{"num_hidden_layers": 8, "hidden_size": 512, "num_attention_heads": 8, "num_key_value_heads": 8, "head_dim": 64, "intermediate_size": 1024, "vocab_size": 16384, "hidden_act": "swiglu", "norm": "layernorm", "norm_place": "pre", "norm_eps": 1e-05, "positions": "rope", "rope_theta": 100000.0, "rope_fraction": 1.0, "qk_norm": false, "attn_scale": 0.125, "bias": "none", "tie_word_embeddings": false, "parallel_block": false, "init": "normal", "init_std_qkv": 0.0245, "init_std_o": 0.0, "init_std_up": 0.0245, "init_std_down": 0.0, "optimizer": "muon_variant", "learning_rate": 0.0108, "lr_mult_down": 1.5, "beta1": 0.95, "lr_head": 0.00481, "max_grad_norm": 1.0, "warmup_steps": 200, "schedule": "cos", "final_lr_fraction": 0.03, "batch_tokens": [32768, 65536, 98304], "max_seq_len": 1024, "doc_mask": true, "train_tokens": 302400000, "max_steps": 4755, "dataset": "wikipedia_en"}
MLP neurons of a small language model. Each row is named by its layer, matrix (gate and up: input weights) and neuron, and shows model dimensions 144-271. Each number is 500 + 50 x the weight over its row's rms, rounded and kept within 0 to 999. Numbers have three digits each. A neuron's up and down rows have the sign that makes its largest values positive.
Before each neuron's rows, "fires after" lists the tokens most often just before its 100 highest values on Wikipedia text that the model never trained on.

fires after: "==", "the ", "== ", "The ", "Early ", "Personal "
L2.gate789:488428504443479478513467512489495516549432436436523626520489487443498582533548411517498573485496525460454520468524417469568487537445447484399405482453464471504583465442492495496495543528496511539597475436455481581492511497471454536475561520532578520519502552652513564490509530451455548501510560533532562446579517522540484489567591428487500392512436531452554512564529412487508532407497
L2.up789:452393493428582378606497506454588446472508521448660559555504509434458534467433460462502500569467555501531537598519485477502505419493433461482591519492430578469485443462579609533506435447577510469534482474486335393489515442496450513514529439437472541517527563471484518478503548453469454494532435522501508436500449494547424497506532487509505481576490428506537411472563423531484562368427

fires after: "0 ", "0", "2", " ", "NY", "1 "
L2.gate644:584440514440587469407480454468535496563526492508485522508541482342440450578572490472526360440525552457654494450496452523538497555477494477497472562443537530563426532464553581516460555571537549556522494461451473434516489519424582486445417542482519446519545518481524554529515479575545545456515506517579475538539438490525524527603450507515640523557475541393540436529518457398437508491480
L2.up644:538513504383557524483625492494463453461508505536436652483517503614459498505528574480498401435510514523550515410492437443524520472468536491460517527493475475606516484486476517519467518495498536489416464458469436462526548501407486539486363486562500424487430597497560578524608393516511567411546464588612543443417441528505464434578487536448531554570502538549529426454465416575436574483560

fires after: "|", ")"
L2.gate327:393528445431439538527476564427558390525494518523455461423497505484536449567509409560469542531486544492515478526445480470416489527529486529478436490566534407516535436527492477561493501402595485520527430556548540557411407473515433359529458546499507470466557531439495534474476524425490538657464389550510430540458661411436461611515481472531524469426479562628531505455582373510426612474448
L2.up327:427455490449396498526491594444521539479487573465480456448468498517559442545535377572504519516517521444485482565431475509500422469549496498537465476565495418491554345563494494551498508464562561605534362534547513550459510474533436487571481523560536474528596472443525526462551427442483507523523458580500483488461570414479446585519526492504578499454450560594502389455525479549487603505443

fires after: "v", "J", "R", "Br", "d"
L2.gate886:498468432438484489580504500539569447497451534525407435535525505514414487539529453551513605461594449572530428525544573500600484488574558511475536568523461589535549467483588539479484496490503474469545412518457481373531446534424557470515568513471492471437467612439507451514526443496501441537481545478367509532494539497597521570556638411410545448496407519506515507518553445501452451464502
L2.up886:501443515453491492542429489433563542544467458519471443428538443490461561533479496519510554488534586504466485508535541452496454508514425480491525478485523522536560450461412526535504513543413492592575402566527510467496448362486488388482510539568461546444548542464531541558486412602514529456557509515453380492480530531574438366500423451435555508460497468536479501588551455472439469508548

fires after: "the ", "The "
L2.gate553:514410520572519453475520518463495448471590565516442569346457507539503576434513433529496555553478482403612558484522407512524514680469594427543432503545491503507533581511546415556493456565507513445504467448521443444525514430554540397483537480459481512465503535501575499487455516521457450421466474453541511468558600461459499487517557473498475502532435583494559472438494450454548514541544
L2.up553:486423585501463444483407477482430489512577484482466551589504432461623616548607430426550508489484560522564476471575620533530455399551486572449499417505528393587493533508526468508502462540510425521438535502521501518543438557550533476504441404624582526512484589446497567475490540476531556562528509535499490492448495423512486541473511489457546547416488516476439435458529491509559483473500

fires after: "\n\n"
L2.gate827:548418541479661488534534468460526540519502513589522499531502565512491508556461575470493493493543410455476519505504467546484510414438516463558473600570542431488474487470522527564534396363527531476496499529548544648497467488552557539414571454531575502477463518537492534559435464479450689595531492553504468428590451471506580515543576532557522429543511505486555524563530497520534493527470
L2.up827:539407501580550392448481482511565593491467494544555501531579518506568467593526483506521517495393590427586516505477478494515487475508513454449459479508452478500536549515451597575511504388521422463633576478473456527513506440518502481528519474494504478515424562394479518554470466542489494506505558483435496472428432533456498498443473520526576436559484446474551452500506518505541515455492

fires after: "the ", "The ", "| "
L2.gate818:449414527487477516520500577466505544539484457438577482497505523580606591594462434517571524468425464419438457507622458434452559416485468479485446522672450561591465513559563513482523473561527510505591505447443490465460625500517499462483518364579541578481503564527489513464478511559504518453466517482543512561504503549476567434619549449495478492418509577430528535453453394479521457509440
L2.up818:460453576441489519499515425442454403416454485461422471477462548579510508483445455581418526543568494589544444409475489535481511468585494499504547459511505454436557500481503467534528603521423487540441396510477505494574518485596444557547535522554526546474554555505513541423534480498485634456508536589504493475525414487526499523527493521517434422448433478502541448429471444523512551590426

fires after: "1", "0", "2", "3", "4"
L2.gate369:446510396537477470503558633568474502530499529643535614519485552422457529519537512515481447543531533476537426532555533543483564529479511459441481501494478415519502453414550518479475491558482531509538584469450534478570407485469466456488476524527448458464386477553501411524462526549506470452486541571554530467473476525505503504501528473488547465493376402389499573529458569516502527546454
L2.up369:483575510517402602509528526583467472550497430547521492523453538476522545465471489586401519507556523601530459485554494580425526533479405469481434574468542478475430443458395526514534491632558546473581521483483524444502435514432436475522544495537530423502450491541512472481475534437458514469414554555551481577510432505494433486499468423550518430531444480464455572564515539485519437521506

fires after: "\n\n", "the ", "\n", "The "
L2.gate546:473553423487481507546564530521455483481485538563536503483521406611547497490484539537498537466295439545538504557489567491517514550555482463531553466421432509431538545482543473383601414366495498485459449473479376418454508559566531496398456466507537498589544471476466507551439492472507538470453486506510482450533437495466517496549492468468542517539518458581515514490600432473494542510499
L2.up546:498460553436567474528515515500495430591551532526432453634443547451460615567459482485526525484553543488445560407541451442426439564435514504540600540530490430536554510543470447539453527430461544556518441452522549528538426542530502407474531565515517406470448422516503530504488513502412518559513511542571443453567466394529565512429460543557490449555363534533527446564504533421435488518534

fires after: "the ", "The ", "as "
L2.gate168:583451522487512461477500536559531464479478441467532594562501503479475594466503460557452566525470531481489516436523555512453433450543487517447488422447515568496552540484539499490467536555497386533483326452557491505451480558591556508528492540444488596550462539422498431532512523445569577669584551546495439422518446516484438481557504421518450503484504498537485423458468414529589454539489
L2.up168:597545551476589520525478554469565483457461521446475538402515515525644472559516542485510516535555539426485591567571578483490528560504516428458610460423465510472534531593488539590585613635430387501431379505447427407519459541510503518478484438427526383529594562485529502473494399550572469449427513532452515492468411518467382473520536438475528464441439437602518479468497471499460517462420

fires after: "the ", "The ", ". ", "\n\n"
L2.gate368:550478470544549603513510445493534512376441522512529622532423407452428578493519454481484501502508460529534566428524477440503442540484458523441512428575513471497497566528539444530454535635520554506614501502457392513512463391504494495540553503505538431556541485455532499545423533411507472429527539502534512493481374500595486523541505547505494505447528505437535470454604479539401440497514
L2.up368:484530475584485497483470469525432515441511474498473591517586435485515542561514519570455546531456481481425536444575555447503395553468442534424463474502501547552534466446535576563509529464515534568509540451548452501494505386565548560510453531472480507528514528461481548563470498461599543542529462529514477574484436520540524540542535497465399540516551503444490492546513510474496505512492

fires after: ") ", "0 ", "s", "in", "\n\n", "\" "
L2.gate912:585459478497453473532453398506577577503526554434485488555476471489472514463539481463420474489475482565535441500556491384514433449499490561524512551485395595464504509448485525498507451468503516485536364503500548507534487466440534530459447502551449560494532607461463517588543440504551469478477496481510422508391544634504613493473557535354490474525544451445536478469583373435537520468595
L2.up912:579499505463539483583556465518524552473501577481456436556540470492456435533557493469410474433485497595487452465478498506599483402501492636496432533458589518481518537436419564424510480501545475495462542564505435490562494512447525458466481558500539583546567447413508519565534559528492478530517522552615565501542509469484529493464560436519558456501498589528435539420513405523465438449500

fires after: "L", "H", "Br", "W", "R", "Al"
L2.gate116:524435406520546452415424464535563572434557529426469473451466565530460411448521494588544542515449555460504496512593538495438528493498518487473447470630445613546514448518602458440515517499509494468464555485447518558507491518494469527542567479425420489547575541562562419489488403511542522504523518513443580554507476543524408424490501507482548450533485511484519505532539442468563571486552
L2.up116:510540441518608503481485473467498561332422500629538552441565540440506502576536418552492416553459462518544519510350540492521525547443545558461484494403383428411532473599503474484525548500456491528491473505470562440591472495471503553500410447519524490418515491509460501483534459547441555569565531534441492525467474503475485437438490511419553582423470442534554635442498494467491502496535

fires after: ". ", "\n\n", "==", "== ", "===", "=== "
L2.gate608:516436489559518560517551439468516517419541531551537392462526484469490508495487527340549450546478467504460557433459559446607447494524456486562437521506490536497471439472612477553560465437491529570476415416447465545462418530450478546545508586498541540511509511615555484530549460493575480510469520427559543516606579518509565495517521553555536421477470444461454438591541462489514436414524
L2.up608:585562508440462539531559503484575530578467450553568396505546423490436450565501414459494414481526538486455539501578404468535457621623483541590531543479503493451491451517505508468588520426485481565429551446459500551504503532431511519443568451449516545510467501458549575531466502474550465556449512466505421546493476497537463542604568510455495485475531488541508493560532532475519471489514

fires after: "the ", "201", "200", "202", "198", "The "
L2.gate852:511536549491378560468516423592482500527505503530607476450448559534516523548561479450416491471565521457428450538555488528474524548595481480468503501530477533529501533457505444485523490504504548560486492463414547445495497575462524472610457500447420476485561522387485620560500577518503487461606471545487476502474473452528512546535432539477454532373409542429510435504444556484434597535437
L2.up852:513514468510438525513488464552518466526589493464521498562387562472520512444565357488493425548354509552484464499507514498566451421513408559436438508540454517417485525409379491639469568575389476486497479400542523519540556405504529565514497489574580616520473462490468558527472556457542553460479542533533617505464463522528428546649555560560507458518572506509509398530558460420520514495462

fires after: "1", "2", "4", "a ", "3"
L2.gate66:519432539591474540448441635513488470483442499599489502464392489488508549552498428496626508587539524492544378502519481492456493465482479544580511531488459518570423547424503511502525507487427535556482498615517515508517573550508466461493542519503457461422525494492453407447553555436515559411351488501556495531513487552446547525546604553514498447503517500500518484588499504576421431478497
L2.up66:429415498459468562537482550521450526519481435556508529522379447506432497611459559453514429520547580424561533472504564489543444457530551462556521505486469487489463507411507489516433515527586531498462428435521440466548521450530548520456552534542584469484579471502521603522553533429467522450488493538511559568547494399525438422543539511596599528476567508482577559478508472514404420495606

fires after: ", ", ". ", "Se", "\n\n", "for ", "U"
L2.gate747:488438528442502460446465443445494459467501481504546567526530547532484511539447449467574555541508524460529472578564446497475510504537470449498535503583469506424466422500643609414490401558388511544561511420555559508467561497484521422443481528555464474466512559513518531467493472458544436557466466510481466491527440434595531486439485557432464588495551432568503400565501479469556546443518
L2.up747:539524569486464474610512427416483532467522519595459538529493575471490449563525423450443512574624546579454477535574549582498534591570438526488478502560535428557506426479409511512380545542485471545517614457479552477576458482467542486508500541419421567459519594473556510430488479487564484495484536525524526577536553555487572504511489552504509462498565419443426566484437391493424538527507

fires after: "|"
L2.gate477:380439401457556483536452397547455486561553465502430479422502508511494607506599565474498433553485528431504546519541540539564493490482517530458546488504420485570555524460504393446361344490426425541430497469579540479450519682465426500511449547595471518504487495511576502459572543497510507438567542539447522481469530515548504494529571426440532448490599492433419471407432436457489583442543
L2.up477:456313508553561533579502412518474535553548492495489567471539524539530555522528557499506348575517448445543584465470511490524497467413496568444483482443475422558463526502471472428440397494435530597479542434546556477584558553534437515467526543532525514469411534451516479515502470515544535435518535532478507436494401652499490573473564491422503598519501544526491506498477522556556502402549

fires after: "3", "5", "2", "1", "0", "11"
L2.gate702:463486562490518494482512454463613512507570444507423547424541541530467462551427515458490590455519435449431539475538478464477503511517476437423528553493463560541451561518479546554527489528485417387586510582502363524497546544486485601506422465478435490516523555523612486499479489526428546494463522599529576498433477539519609579531580601462514556506453591433571466454446512535509518483460
L2.up702:490495498590477478541477615451474557564533553452480545523511486577457557518622555575512380554464546501413485511556446502562526528478468529447503426562460546541566419447546509463382439427499442524543548525488490481552475550530508493543446507585503556466581507535518537395433535433477534518487517527578433441471463473563502462568474500466554533468454491493481497515460470552538581527353

fires after: ", ", ". ", "led ", "resulted "
L2.gate17:526550349481542541458484534506542542462498539532554496479499377596476533455440495437479528553573480487514477414557506452514525519475546551565572517530524480447532439486469547397545433371408412556606442491540416545575486477479491416483482476551415535556515556515451584535454594524483467474574506561515541512432504483547548579502403466532581584473487407494476525541570508442438501491531
L2.up17:502581436452540519473485450549570511423511598527583517574532399634502558556481589471503480529410528510527535462516523478500521451477457448525425574471468451583548413449516511533441414496469573540529430465588497524521499440501551462461524449521450649508504495505548486521480551468496459388536524450492470532495492444500562629572483524505507534492438501542516445545505511508481425437450

fires after: "."
L2.gate399:499440539515467471528476520501541534533455540440555539519450449512501504539568546481464469510513511406505493515580483496508507505461550504492559472507506550554478544479531552410517467563456476510563537439461551634435463434497438502587589419505498520506526511492504518602486497531603507414487390515506443523524613500479460536655547522393528495479541516466537537597514504409542522500543
L2.up399:536501446448334493444545468569475526478553562572467511517466451548487469569532424538398568575527557415413537591523569532504499526514505423479475500512591426574556433435513441418474440483451470468565498468594557507401475435546404537567529490490522524584530536507490404457568513592540447471448469451592542507590465557453538553535486516481516497396428543592534479419540474440508499557473

fires after: "|", "|---|---|"
L2.gate620:455421400523507438540552569574453514555444512468428440476554447473404529517542523419493493479518539493455416496499489515523506539459516434435381476452502521556515536466475497465529509518501568488418491477626424498578497486479524412466502405572539490541562454349475395438526534534546451431501485518459498555517521445567478530514515457495443566609495443438426454423481422550510446479553
L2.up620:512459425516499429520495517493474461497418482386571477472515444511392476378559487502473453464555556599554451495509465493478481523440465613449452460491496456552433530453487566606469404510378455509500502575467399490490491498514513495462440469504422507490449554487530451458516487559494487547539481450525441523471474566428491542572542529451492447579514502462502476429485576584498530467466

fires after: "'", "M", "No", "’", "\"", ". "
L2.gate182:525496420448453490541419470430488509561532502508527468508548442547500550542551465478569523550498481414541518372574564449486467426477531503521510531592489576462497486552547457562458452550494458545573461457486505486492579526493516528524544483494516540606520566593523551460570530471523531473531515379427547438543492443592465514526476500511490473595398472606453524480621463553574489526383
L2.up182:443503429520544438583485438531517495517529469422467525506447484428480497420525439499533475535556506458565497406518537497550515455363453582496507542545477482444447427515520450506503525448529449491507528441499495513522511608505527511626546555465445461539502458565495562500453542463444443475507526488403516439579496505534514495462484607469485422563452502577473561491585566534519498565556

fires after: "the ", "of ", "all ", "The "
L2.gate476:553532436602522521440508542488452500472540460545451537490546495506470469600546483518486621479497560525438521476491489487509519506517487541453615478561444473522557546452488477561427495622487513491484439539518482444563509509564547541434528535511474545599524482504552547450561596571483504569452519539538558461501467464507490511491496472543435502466499541524604481492556403455518538433423
L2.up476:448564501452457385491474504496500413481563452554456479539552515501475485512625492482502533484477531569460529437483500443429433478529524464529496465606573429585561507423508551566515551544397534465481427414481487555641514535503467511401487609502485518538470548510457463430483526500355499521507572510528446491524572450518497486535535525530553537540463504483527464398594397455468502445492

fires after: "the ", "The "
L2.gate850:514588402507486488419589496483528555454536392527485643510491544528509488522550482506515486512460509505456578485446486490449521536489492555504523549425473553463519546524495485429568532555482399605509479397475462481567591498619444502526417402550550516455617539567547437463524532505538558492413533540567456576441453409457461493429506565496480486414476433512520491504534476447471510598515
L2.up850:436440527478514530448456529557538478573503460515524561514511545523502607536486504419481503451482522561584557548480543504470421578571478512466540439494436610538516612589435504490511447527474470492464497527455541553514500533444478437540419431519534541486534526459533439512493523568486613557470476560443547545485484529646547498506500466504414513480479450460419555414512478407491450548530

fires after: "The ", "the ", "This ", "s ", "his ", "a "
L2.gate262:493498486416523484501497470494404485542510503483522550538409473515520570465506467528500466490391663436438541442586546451454529435571505540476550504555444568585539382494532510570531509467557522523473498502420519519579562433501480484512410493608546499393445535481553484431481494581520502477519450548570640507487560489526437452502518575481455525549518484539535484509520463471454500490504
L2.up262:555452510469472540390521538494519517487499484528482415400449483519554493508610476484593448568452494446439555504550640502561485432481433462449546445494483538552485541490426544441541531619501498561530599501385491393501525468468504466466551509519589501565564495468483370518503543484484482493530567542524542418482529432608492491588502589440637539434433485472514474440504385435484596564511

fires after: "the ", "United ", "New ", "mid", "198", "196"
L2.gate676:482457475527551490381562476470546454467462573547544571520524513497483475483492480598457554505528499487547375543453517530478542541579417459375467601551483482389548584538520477465493552536469447527465410483453370533488524571521420501536494420536580518491568615506506488541508559492511531467418489460460508435405465489468524418533517481589510492556480504545534536552545490455500513501539
L2.up676:440600480518581521441589561497473489499522532529576508518510505556454413503517596584509526592478482500526535442550509424527492544464493446551509529559496478425488520491529526492389482469491450449446415484554524464511577477554542500534532490437487477491357562499475521439460578470532504492532625496454482550467397597416499486468460495468361508477449503552516503418479480441468509489513

fires after: "the ", "\n\n", ". ", "of ", "The "
L2.gate431:501497383463493504459550520545472445507448473560483509550538475502512542600551540513565449433513543471543443431480589504473483601480573456478384507511612493459511525488522468593518485464370465518657528534425440568557510444495472467481398581460509517487584592532502525443410522370519556544463545515571425564395507424375539489534453467501540553430457482592563467496558519522441502494481
L2.up431:509498452401430473454593497531422465509454480568564579599500507538510510451590472489573506448462573443538558499534582513479444561541565485513432527620531546459585481428523447643508460505523485455567380510445423479522510546409462553484518546519522553529529491469463501484429574498544601548462527473532355509464478408426463511585477512525484494498480515582541417480546486542443495541477

fires after: "| ", "medal ", "Heat ", "Final "
L2.gate692:481547495509567612507495551535520478383454460461495586475503479526528496421540489462608460488507487504488508461435526509506506529560513460431514591484555486466458433506546549486561377520451508593409448527514515542502564547508468534511496493558495432489453536553523467561512473441507506514533571640548517532532552495558460509459489483432586508436538461454443536575514466459509504476451
L2.up692:525479410514488525419535530535504540468520516594462442452525481545495437592474501505369556456536408477415491471549421433515404509373543490537552497456552636471481505452412567484498479443418589458463508514480510397513503585464534504492471498422447522453475464493464506421449463485454456452590552462512589503490443501433563552553421487535449504555437494510454527449489580504523592568557

fires after: "\n", "1", "2"
L2.gate36:491551494574573516483425509484438490528515557501475648587449528526525461489509495575502580527544412387510474582505491577534571545503528542461446555445496480507510472447465466422541437554534560546557519546452528455592577505477490543514491448460546497439508507519506442518468525461444501566457514479497462597454488552428634533450542484570471495465525588516537564507467534519560425526437
L2.up36:420548529531498507465543473442456491482507527435413509537498521453491538571478537580541478419462541427547429432526502561480544536453514527462455458394537458442457490447473582517540609441580497601542589528518503465566536480521500512564472503515577543485604406490556476486489540473526419500449488355472496571496567533491470493526562534456478605468466521435515539585516461505512610542427

fires after: "\n\n"
L2.gate565:379585519517465458396455468585604487485488529477504441479473484494552507595523481488429495486476535460493518412471473516446464474581491579473464576505524541492523399514540417416503462522464483563442538441480518533453500344556570619469457482531537475480477422452510462491554523461487337506481495536511589531478534448445523547558528436555480520566485543435469499533534458513439526460531
L2.up565:539447397441519456446540536476511511416500581545527531481541511478578554509502504557528513521483560449427594573540516453522480511548496484468505541475537646517557525518472521478466503494550436460575450438507504535436480671479457488533405519530547491527459498513493493546492522478487539474569468591464426526524581499508679468503538466497543530521440487511555446414473450430453549569532

fires after: "199", "194", "201", "198", "200", "195"
L2.gate583:490493562489530479455458445485636484475581452477509500428498447452578532535500468513494403580511495544559567507525475435482541606413528491427552494473529466462505422488497522572474502546465480498488403498501432392413473580501512532513437504498521409469379537506560560460439478487472520505465512509406594496497460516437547480484454449399574481581471468530582575503603403545491463541454
L2.up583:445555462500540471492465447497587486471450568532549499503509453501512464469487385452555481426533558505513476516472459446500472572558629553535546490562525523554580471538495486481490514487417508408463499557482493431517544485504433449546486401492543489518434552476524508485529464473508558493455450481463550466460447453482553448513459579465593582540580506551450529477497546445580519432472

fires after: ", ", "However"
L2.gate809:537486451494486462460466462534484535488532493537447554477434430331530486537542581486512488635598541592447499494575517460520555524474570487471509504481497543515431466485466522483463448456530453559525485551541528583583491508506532510550396521456490518491505506539551523479501527494534478490412487450441472495517612432444434560577481564527458526515445388518509477527473537458444482506470
L2.up809:524505553493521393494438507561501539389600525532459584490439483405574481557547580575489547622591570519476483505577473483479525479525521474460502466429471453542528443556520458492509481538556502534458439437511620490528523578528536526617438507497456489476561492543430536492493551464509455397476519452486479499528474467392449586605490516535444526481508392525519534550462416475492433488540

fires after: "\n", "=", "See "
L2.gate772:421555462546513460460569463445474405436447508502528559466435454516512509471454536553419348484529607580578424534380453497526479503534447508537409594499533434460519444514494504425562516552513562540494425522481561500494527454543571512442521547504487445465524457480538512456503462508474501557476565563530500449492587593437420403404555457492500510436586525476493554521474512562560444518500
L2.up772:592452499426434434500506539443555548405608472473510546509483576396429502520465470429546619520531333563598471538567381417500432556501426484537447486527456478524518503540495548515559513464459522499437533457559523418542522429447478429570457522539520551514515482518541440510543568578496442543524550549529537390556531465551505462519533508443516528553417475468508547446570474389460472461507

fires after: "\n", "| ", "\n\n", "- "
L2.gate18:424453500434506441477468476564478433580512502440571550496503489444508478476570555502514464477416538456459571477519475524514460556553490515583485541477495489566490509580578425548506485479554451468488466576450477481513561565403524536428490487544506603501508582434479509507468587494608489507446480554497493547490448439532457500566530438520446517458528584423549514498539534608527555533501
L2.up18:478554486471483529449500516482501485516367440490586502438464451420581400481577507616479542493552528437412420563529574545496593387436504545532465573465508338516481456462457561495472508575512479471533441504450514435488452430418569525457431531508487526528578580530440515525625497495609474417421528461477447505583510457462444477466498413447551576425479390519521579437432435545531476515408

fires after: "\n\n", " ", ", ", "N"
L2.gate256:505481546457482548441664454441571459612479538578547511488546472506519602548408510577476423496473524492544500476602484457528422489509516600506526461545539475468481393586515473426521492442504582463478572414563497552550462550401478465460490505532499580471484482506493446452542455525548536556579447410527394519522485451393480505573460519521545530460446461433436538551458484493519503479564
L2.up256:490548521438491549436565436467573443528533462526514430493522524480520440598437469561499483569525535547507549513541471484489537507478375480485478531566422453519491555531547515484552469445446508600493554493497491458438548490515532390510453420474566409552548450510520461463479470561553524537538481575530508461510385502475521463402576465433429498480459468539518462473500491543394534526533

fires after: "200", "201", "202", "199", "194"
L2.gate287:452490444518360469539510484518559522444604431582518576502527441465545506624561493478440490461497483505315546532489571490490490565573431563482463462485564462481427514484482501461470500521500464476479495501517472486461403545561574509568471477496566526563478503520598480443568531449477441386465500416621491479540547564558547436433535560560536458567603517531523511594536464591426467567422
L2.up287:497460482541514523475466446501616513383575448533467506456488530497469536574593569512430485440468480541414498528604437476563445586481551520412528563471492402387488508622591607506396491555546586531473468539450465455408537491562408464505467451469481485469470470560499378381457524486563492508579522456502404487472464497529605461486491451508528488452456404556545454554543484590532445590584

fires after: "\n\n", "==", "During ", "\n", ". "
L2.gate783:509629478490463552455568542509497425446483554489492559510515541488515489523511437527550536497486434525477520569479502471440524514583469448539477491563572598519531408547493443501524482548600565575473520420571473547513503384482515419519556490587475592494478535514520489509518426531518519518583420596536550536461513467540578504549442504502509461491363455571574521524531416496479472517520
L2.up783:638508498410540570483487581529458490466459526437351413544474538600593348517428508544483544519469483472475471498579525525533468428521430427540485619533485526533492452510549574537528470532515527498448541420470473432428493507466516500508465503466490608490457463543518598436577487451472483436606533499494512588502547486509528507573474558528517437464563483508516508457571454523534469526460

fires after: "the ", "pre", "The ", "Non", "a ", "non"
L2.gate513:602531538432439514443553512582469598531479558447572561445392547504523423528502296510496493490511549515543502453541518515412477448434485505553509580512461417442452519452603534518484435497485526563399350547520502452606490518536529556586480538431490504544430484399556510506503395504500520451426588560457437550449543567514493496583487599600514434529535543511546493518458476474474497508443
L2.up513:566488496445552534519499569468508463481399464560581486458444591507536428464500480613511527472458511511466492517462441562496577630578515578520506556484540533514539457482417416532560473524520546512504325476582470383598413467523502486502551527413562521542516524480429458585471473493594505566477534564586487466428442474539405532561430415579456575563458469511538480447518463459449481514539

fires after: "2", "8", "3", "7", "11", "4"
L2.gate460:536569605518457481468466562499462505493495543524524525508420541481534522530446461484599574462527595491515474490473510533440519424570518565497358473470511449487548487520407546512504517474599488564442399507472517424548503445447489506461609520506508429477450417430431491599499522533569527610392419528614504466433540523486424469561393523429484508460514535476553483531489504600442460457512
L2.up460:488571405584439487477526487573445525592405527532510466485498447368556543425422533430530534415503507532468505559466439530484525458518549564508426556483532510404545402544506566493462534392475513466490396484404478450462498518526446561453587449521495502529439417345496461509493454460483534564446522466536501568467523408483506430457562483467465487578558442467506445543562471514443496540495

fires after: "the ", "The ", "an "
L2.gate508:429503474526499528479497431484521457562572363518532472638430496429559515465584491483536446491522632534454509504407458445450476585502401448488390558546469494414478523476469490509578566531541505564474523549459542573560469489405484507498508467611554650450503441522461494450551499504512515557546532451506504618510462487430434431517464564432569540589434557411507500513580489476539537510443
L2.up508:524499475495537454424464509541446564436562428446535501465482525461452476501466464550561530482453515504448499504549503502445529508485430471384535547431483402442520507403511573520473419444523597456554585510518426469420539470417595631513480446494492546612515424479467518503474473525479463521513473461502441481490579457545522429552465466480468554439465494508450408500542511474493536485429

fires after: "\n", "\n\n", "es"
L2.gate204:464473501386506518436447513525458520461517532465477497507465458558540546630543556476486384498485541527558527510518464449538511463446432430454503487565504444500548389549480495459497478464441514489533521479535510521388475462453590448516517460574554588598531454434432568529470519485481525500440452468515439457531575474516465432446490494478486434423551470483585548590565439506430530402549
L2.up204:463576521402506513436458528629491512437560577491517428498525471534470545553557525480480489489507545492504523415469452440508517344482459455438465528595539508391520394579429485434523563446488525568496483492500505546522506534500528429542620481610527536550583471478507576538553525550503566477487421523493587438490521408585435468452462544468525437474486538489522519554511569448426612467567

fires after: "|", ".", ")"
L2.gate124:528470529516383652506507574517546541482453481525474493484528536565523474486544459561390589491517605461522460538559529505435490485484467514552445544441559440516568444432535444412572520458417492489549492395456498488455483408520474465509487495505547482505529518485461554536584479442543512479414481467579501561540527415470540562559429521479550526392522556568516502456571423450367623492497
L2.up124:545458517477401634510472609525552514461488500520466492469601546515507479544515446548416575486508532433506450534486502511408490499490460514526489525462576462509582404449576492364534536449465499461551479430477496511458509423515481545547497483542530512506527506456468471561564488498553555455433438498574474579504542460493548558595404515557505502512517575560500399426611350529416604490479

fires after: "\n", ".", ".\""
L2.gate335:505490483512457485474515510515479482455538509500542569562496510463419504561482536579535502576500516522463484460684463456538525510408523464391463498511488503475508434411506561521579511519476509494519488533426500577486426416528518479573477465559528556540561490416421397536532485575522520459438437541518549504458523593474396486532477485456487455560546525556542620509409577477469486579524
L2.up335:606578515545467436491540570488604533530503582500483533479427433463529484545491527466480451529508564581529622499519505570553575538415523549468477486577521536544482498465472477460410508478477543498571478520490599632375557461473505457428429446545582557571532526580520452506623449500414479491433571533462503556452461562480528392552550518457471390515535492519539448487504534548512607568496

fires after: "\n\n", "Turnout ", " ", "Majority "
L2.gate15:489519534540504520511516495475478548495513488593511546499449545454495465554477453593514561457517409596544449519438460468570567504482498477473485539428532495428541499460471550506559512565473534530532523422499484475504538527501577530419486517480477513538457481483508489569561530575553460543549526405435476502465426491464480557435510468516570484462546504507569503540529517466482565482462
L2.up15:488477508588547449481493562490458614533461564473471547525497436441421399559504509601413421516476506568506538495477457512561550466524534582511467538451505477547537493432597598505492528487539538543607477449474526537520505497578487615546413432477497503526536517459525529464474526559528485563521566500484431494543475498499539560441474594509511476534456579539582492459336490527418509450567